MLP neurons of a small language model. Each row is named by its layer, matrix (gate and up: input weights) and neuron, and shows model dimensions 16-111. Each number is 500 + 50 x the weight over its row's rms, rounded and kept within 0 to 999. Numbers have three digits each. A neuron's up and down rows have the sign that makes its largest values positive.
After each neuron's rows, "fires after" lists the tokens most often just before its 100 highest values on Wikipedia text that the model never trained on.

L6.gate311:505525462472489546502500478553469539382495400549468435498411456485486484467490533523562552416453549392425481434446546420518481494533527547535461542444534481476517577478419461527443534587509484480470549540536428569495486509462498460597507523485513477463555505460572588422576443524346491546
L6.up311:448547484555432489493534589523423507500530513414461495482505569564462476426444507441428428461600503576453475536436527442557520456561513412521587461523413553559547513423455495458579553544524445555443482456506494468438422532486571498536450488559620499534461553513528455549474546548424520532
fires after: "- ", "| ", "==", "\n\n", "C", "L"

L8.gate370:585426503460566413480515524505523475395520440545599452513507511399525437517471442469596502534473439553469498543432563494546515501585534585468495477493549483521466528489495547481507459519463413585485588497454507541481464488437513456509602519449494419606489483450478594505496428506498565427
L8.up370:552473499499624501486433570549513502561411492446480529418494462549452551351516384420496625567468515561524427480419517434454438407473458528388500478472541545438565509473489505362472554473442390559530592524515497476466555473509429389567485452538466401576528469511515543502444507533414534511
fires after: "B", "M", "D", "L", "H"

L10.gate33:455513513557448527470564453622473455483496470434448515526480481621452484406460518468465578533473418520395529520555457480510461437502514441425475461520457503481478500429512484626521554554515543576458522401454533468462454581573528407556460515591537437491488460498504412548535513399536497461
L10.up33:527550565492491457512482558490507433488501546509535540380530443594440414545552498483520568582470420523523488412500394440517497597524444443551464523442402501471531537575544553508550521569535375579504468531546500493430511529465544592581466503451542579492528498484532502447450476504503505422
fires after: "| ", "- ", "P", "\n", "\n\n", "Total "

L5.gate271:380411495605487539509489511463517495515491500542542512499510432513476471412477555477519516504528438515508502466592571559489458463606474463528482440575454501473464441459468503567451543563497497474556510442510550538465518501464590444529558503561636547537589484501427560469409458462530468437
L5.up271:394506412508464456539631478611528498593536552490516444595544494487496537486594545462523523524453434498516477406429508451497635477503544516556581483498438541525503524442541534447484465381491574440505518530487640486492470463463519479405484587450531490540460568466477514526520562426496529506
fires after: "D", "G", "S", "R", "le", "em"

L5.gate47:568540470543554586601456480504460438414499529566476561620463614549434437533577568348500522531603454546509460594462532483526434559522481554544571507491442467504468486455492455469507547449503567471524593495499467560496501446470431514439537517497544493444503385508538489534509485449506453584
L5.up47:470555578553582464528473568600516458470409463536507450491437483532506485499539545425393505496531456496618404469557457476521492597608411557491499528484519457492479459437485549514490626511514554466462457491451524519577588499484491486522459495412476594515527457603548454433566544424515484511
fires after: "- ", "199", "St", "p", "h", "grad"

L6.gate156:414519430532529463487553544491503474518571437529539483559432506404549506555504485568577505570400401524413531483417473515515481518499524474403457478496505508513552489522426554495474419456532462494510502511469535415499387582532453514487534560502527472511524532478594465481524481495438467544
L6.up156:542585530472492629466499583546441527418523419516453529597512524449532518474464472554560522575482361533531588591504550521387505531522505458384493533516630460431511529553401534405550538493482417520578529560606578497474528503495486520459595539512498562538568478510528452484475507561529458507
fires after: "| ", "pr", "Sc", "+", "Po", "ack"

L6.gate238:508494498512459466451472511526468510490590570471501515501508470328508443509476516487489512550492492464527572486533469436496545516587538559457585373561566439518576399427413532483468500571517523505527446560630487506513518463396437480559523469552462551410506469452509507508514464599438452535
L6.up238:437544518482473545499572562458542536509534553476563529504511547439531555500526489509525499547519558424528492516549467520411428460472538471497633461487465578524505533503432466490590499550517551548552418419546617523458449464535600436506474494459514510586498438484502539480645458477392509484
fires after: "at ", " ", "199", "1 ", "'"

L5.gate162:443551529528455520533599432513435545492541419478555586477504447562404528533509515517457484604599457443522475402506492493420552481544496487491523420409520433505566496453446522624450546417444474545533539501453475552521462498451526472479475511468481446582501483525541435492475444494498528538
L5.up162:562414508460532588416459563501439515495483473511392556481441523488462423475549424557457403458571481478549464462459442430517520530501526461545481453447517541404447475520497539519428523495506522593576573502522475494577524390475523494522402428460514490465491525520520467630451503470482441566
fires after: "B", "St", "- ", "b", "ib", "st"

L9.gate315:651537438461476509451542480509517561404518430602519511583514511513464504476561451456451582450498575466460501463509589547512521551521533510445445479443434449460469441394505553549530537502459482529514485492447445534471401506401519542521533527469547444463537496621552556455549571433437540488
L9.up315:548599416486490503448576456474469575564528576580531491490484624456520596588445484562499550504528464542498414530549462418502485402494530512502569473545525546391433480519447532475492484493528509485555450452528494527546513409487436512487504576519556460563531507418466389510473573480446408532
fires after: "in ", "- ", ", ", "of ", "\n", ": "

L6.gate210:538565484555523459505430534427528365517540496433484509479531605637601480553418512497433539444444512471448516462488449539351544476538564523449488477450450429607437596478545552455500489493422465516432497432552553571588450442433551512455473383486517510399473513567504518572582528518498508506
L6.up210:549544502503436362467494528576509493376616462470564446487451527517478518540524542532514544468408468397497550521653477524552455442477575422491449484475563514547485560501475515534446421438488438615434615434479550483520503460476530495363479471488462551520478463528539503483494499524523428555
fires after: "P", "p", "T", "s", "K"

L2.gate31:489502452401446520543455518517468494475533514370447511491522570435414553519530501457497471503556500497415472509524519423498444440479489557511443508517461399502556547523521483514459429483463555522462563482558545478567440447522419430512552476518519443478438527560494405447485603499468523496
L2.up31:444527421560472514532446506535501454527435426470494521520537537466583517502478536544445555438466481538533438537532517559485525604596376578528492493509510484503525544580429495475441396516495460546544525519497497434466516331488585444422482410436542521549483463518479462506559336492512482485
fires after: "on", "G", "Sil", "Wash", "g"

L8.gate346:534482485455530502591547569447513542496538487520486547499474531512552504462455549518596493524542570431568497501459568492531573476497463510508481515491469414406467533441392495553530556432575465574522547549545534508473588506434470378514449497481450446471477565474372570480519473486481527595
L8.up346:483536460467507589548491556556436467462510547512453513539514505456530577579443466485524506584541592497529450531477468479456601548509449479534501499439474449481503545505397464532492449519571471469458592480410516465542450498612538444440556445458516499555562477493523537512486423601432586418
fires after: "C", "c", "G", "A", "g"

L10.gate266:479544457593511447612537491425428473502506558468504546512466504439563429471424379384589462555508516459505453498484469493477503559515520507408477447497492496532571531484475537469516541534427421467541440526508511522510498482448483555366521439482516505485462460524389479591580577565517521416
L10.up266:551541523502536490531479552478467504451440555473418481539519407488477405373468497457510469558406557572437438489571594506584478539483544372432532466535537498470525493473461445493465441524497451512532419448441451481504519554609459523560555481506477559559435509625549512594520507538589499434
fires after: "K", "t", "J", "T", "S", "G"

L8.gate257:472382470541540431396476491501428469484470561444509543472476492544514497513544512649535486431583457616524481469484571520525551562533401464455547541491557502483536455522468514534417538502552413543521531463528494434593408532422535495447530452410487492468525506469513419469422448502482537495
L8.up257:508475465588485532487403467481557463505503402433530562558494450453469418490505495482509456459471346479466454468449506468536523490552466560374589528485532515474423543463494434497390438495478462551553488546550441535534397534408507565539517525477548509521527432493594467530429467521402493513
fires after: "B", "b", "R", "a ", "th", "sp"

L5.gate331:534558505522446467482542481494601415471485492429499411558464628426533547563548461570605515454496509477533463608500424483433490544559436485444445419532461451495486448450464439458476510516378454455530620479480503544513541458535551476512478528555482443469531465483474443548485439462595475460
L5.up331:533542485514515514486427449434447510526397491418575569482505558549527522457517519530466575492538567508511537486491507482492465465608510590511413464441496559542531421497489455453527419478462473522525467545578459534534505482512511437495476429489568430525506494426522532554583430499480423423
fires after: "C", "c", "L", "gr", "B", "am"

L5.gate41:437520481510498488538505565494452512478508444558497486536506583590500495446563537537504511502425584482449594466417642512386490504521474566531509544529533582539506558432529509476468573539542453539529496461516522485507570477394573411499449634520476561540534486430428484551435529473504507474
L5.up41:450619503528568479548451551450499493490513569535520546550470434469545521450436433529588448546539466463485516480515516452415597507530450507458389389529560391522501435459574435480560513490527491492474429477536512397439449509472474409524453544518518476466554521530499471539484556561446513528
fires after: "im", "re", "\n\n", "Se", "- ", "S"

L2.gate86:444500482524569441495639439572389542474465531470456481545423426527494474545579502534461499501484498537496454464452426540554455554406538533451614491535444513491535521495535494497462541459502343419428605591533552531467532501501487455479492477489570483445550437535510479489456459493465546453
L2.up86:567429549519507597461376523497559478516492467506564545502616562480553503456440549526492502527516532546474551510490539426479619445620471519555495514536532436480462486497506440551542491478540474583569415443477473425525519488474461591526462488529471471542469527461516552529534567500465493530
fires after: "li", "A", "Bu", "M", "appro", "bu"

L6.gate200:536541459468537473471553399543489417533507455534477438536516469453407385503464543529499531516538459562457605483420559542475452544434432488543444569479477542474377481508483523470519493480452568514454512451525458494685519524354490489562502475570575399478433528474425496408529484428519527576
L6.up200:477490502532550461424474427456490452482488473591575573507562410481526490548449579519532501660496559521519444409531509549531485583469545538544585530474339541498521471427497522387549540578523408512443564501567476517526489596472459515478519518512474564459562484603411476456537426413529541449
fires after: "w", "Bas", "pol", "p", "b", "he"

L6.gate284:473521436457612490562466452428424472422569471561519460616451513441518540468439481586421440466504459528490475483473529472476492625532498430434515401523531463508382492486509425471542502541466609533535456535498578580506570446496491513515566499611519544511470587520488491484582504601564370531
L6.up284:521483561443474537497499448480385454417421447485492473425428462471591499538528548589472445557577506611536542599480542412463573491531478542406459556475466497530433435414484480482486472557534520445470506555551447444449466482475518455550517533546603480442507444520491494467439476498490461582
fires after: "im", "Res", "vi", "Rev", "in", "V"

L6.gate194:460513432548477497527466558566514475447427489568560401470401583568534493490577611458433546535512547418430447473534460487552472436423512479519439481551520521500594380487562418352438502510471386495545463458531558409619561497501537550532487503556471447478547465458552513384466460500507519537
L6.up194:530465504466509440387418529575475442499421566563501487504482548519454486541512460478453497488432506522549558542563561580638558453447483506478510482521533476562532417386508426505507543565393470521422588482494449427561599505543434486496540478496481447488577480470442508532421428562486635565
fires after: "T", "t", "p", "m", "coll"

L6.gate339:505438490472520554428417501555567425493576494519556531502423516457481404427538454487446540555515456552376432590532473586444479524526517474570491489497615501576477460552444501498383487422446525507488438534438472480470492478527535515418399465493543477508522552487573547521517423437552443471
L6.up339:402479457577596473504489527628526506445480459409622531552447391461461483505528452542409452489424513408469450483498593520529522495467453495539448483434544586504390494547519548576474510491511524494613439492433478494544506559526538366506476552407508530466430502541531409479574422502575516497
fires after: "W", "B", "Y", "y", "ü"

L6.gate42:602508550450453465548507577453402483533491477481441440535523596499509600532381532464550506549545598449484436447513412442472504436433508354536473474501583500443541550513493453513547569526467466547477605452490558501541553458457569505518522517536513499571505571507490412462495512437444542510
L6.up42:552468473501389407499506437506512460490464472513501468459569535483524521531458464523474496505504493546442440521541440566485523466435501495520491535574480471445619400435623420484517493454530493468510474537446416464455521541524480412456434529445419540532547559471470379450488540531491505484
fires after: "T", "t", "vi", "c", "A", "is"

L5.gate287:567510505459525510549525419496471617451525564495433512555402528525476502451490494456586558519546496506466552443496438450491486593450550521475562516483467435465558480532472520514593619462492563563525519438444575455488539533465554584549507425421426521603593444484458590470491463392437502448
L5.up287:500535534580498516524438503501480470509534517567532517500492503616500469579435534570516504435484510556376450577529479480519447521510486495490436446474504436463444500582517477565499517585498397514434514580551477519581450459465509526455438501523570453490413502534638515456433541508486595388
fires after: "==", "| ", "- ", "== ", "Or"

L10.gate299:474520520492476512503516485511452549488497511541545457411513383382495435497576499517438457401518549455565484524453489567507429594449519541419479459430546457491439546500554483548534531509452507534366522505534399558476503388501506655465474443422479585557474484604524499420478576438526577442
L10.up299:506460398498434457404464548450559526533474539550442464389585507432493393461544522491514567401530472506488527487403537419513428543543480538473494601562488451435526537471530532493595485432524536566482437422533463466538509468537412569493449515526420561437540433485482458478535566537422554508
fires after: "in ", "of ", ", ", ": ", "Car", "-"

L5.gate212:557381545548503496372464509452498492517549480461535465462437470635518480536488449461427514583434397622485519501503519451535481431575453620476524479461585454543524477486500457465430548506501497559527473465505513467502459573461458516579448530475522462536525547518475454527484501461514442565
L5.up212:466522483488502546481452434600513486562389458493502492562521436600422473459597577562501478521453489485425561591440444490478518486502538517497529466513534522499499428511516537462462441524459568496467589433555469505509621565510420511478456566466457419441585505606538439504524544454528460486
fires after: "B", "R", "V", "m", "\n"

L6.gate308:517517466450495494554491489412483473416429551402533541404509454478425490364531546604517491446566510478442511417475480510497471553448383437433556481583490543515470424434459440432427543474491538549575537497468492503506467576413405511472582532507525425554496558486483410468591498506538539583
L6.up308:474531413519493513535460512540563556552504513519471473502454428378538471406549462463583515568515558445616492436540463501565507601508436550534442571584538598484542546581478577488465479525554424504601479510410535531501512546507559488526457539468417511544506465438494594513520503474471523472
fires after: "K", "B", "f", "F", "b", "L"

L5.gate130:526571511594508450549506553476542508513532449471443492589548483509539561488439556546564453583548462461418464491541457469527479481505450528530447428487549473540527461477491488506478486510592435529455572539588540505465529509480501533479463546459421417543588480495526570471522500441463520544
L5.up130:524494423467541477559505547535529537456521451482450462462467438500528504497518558558450450554493503448474511483527479388564551458464487472463525510471469481524437477491559551537496464349438500498388497491447534592428458448440484460414493485521495502449508549528461499525510573459573529458
fires after: "K", "N", "S", "I", "A", "R"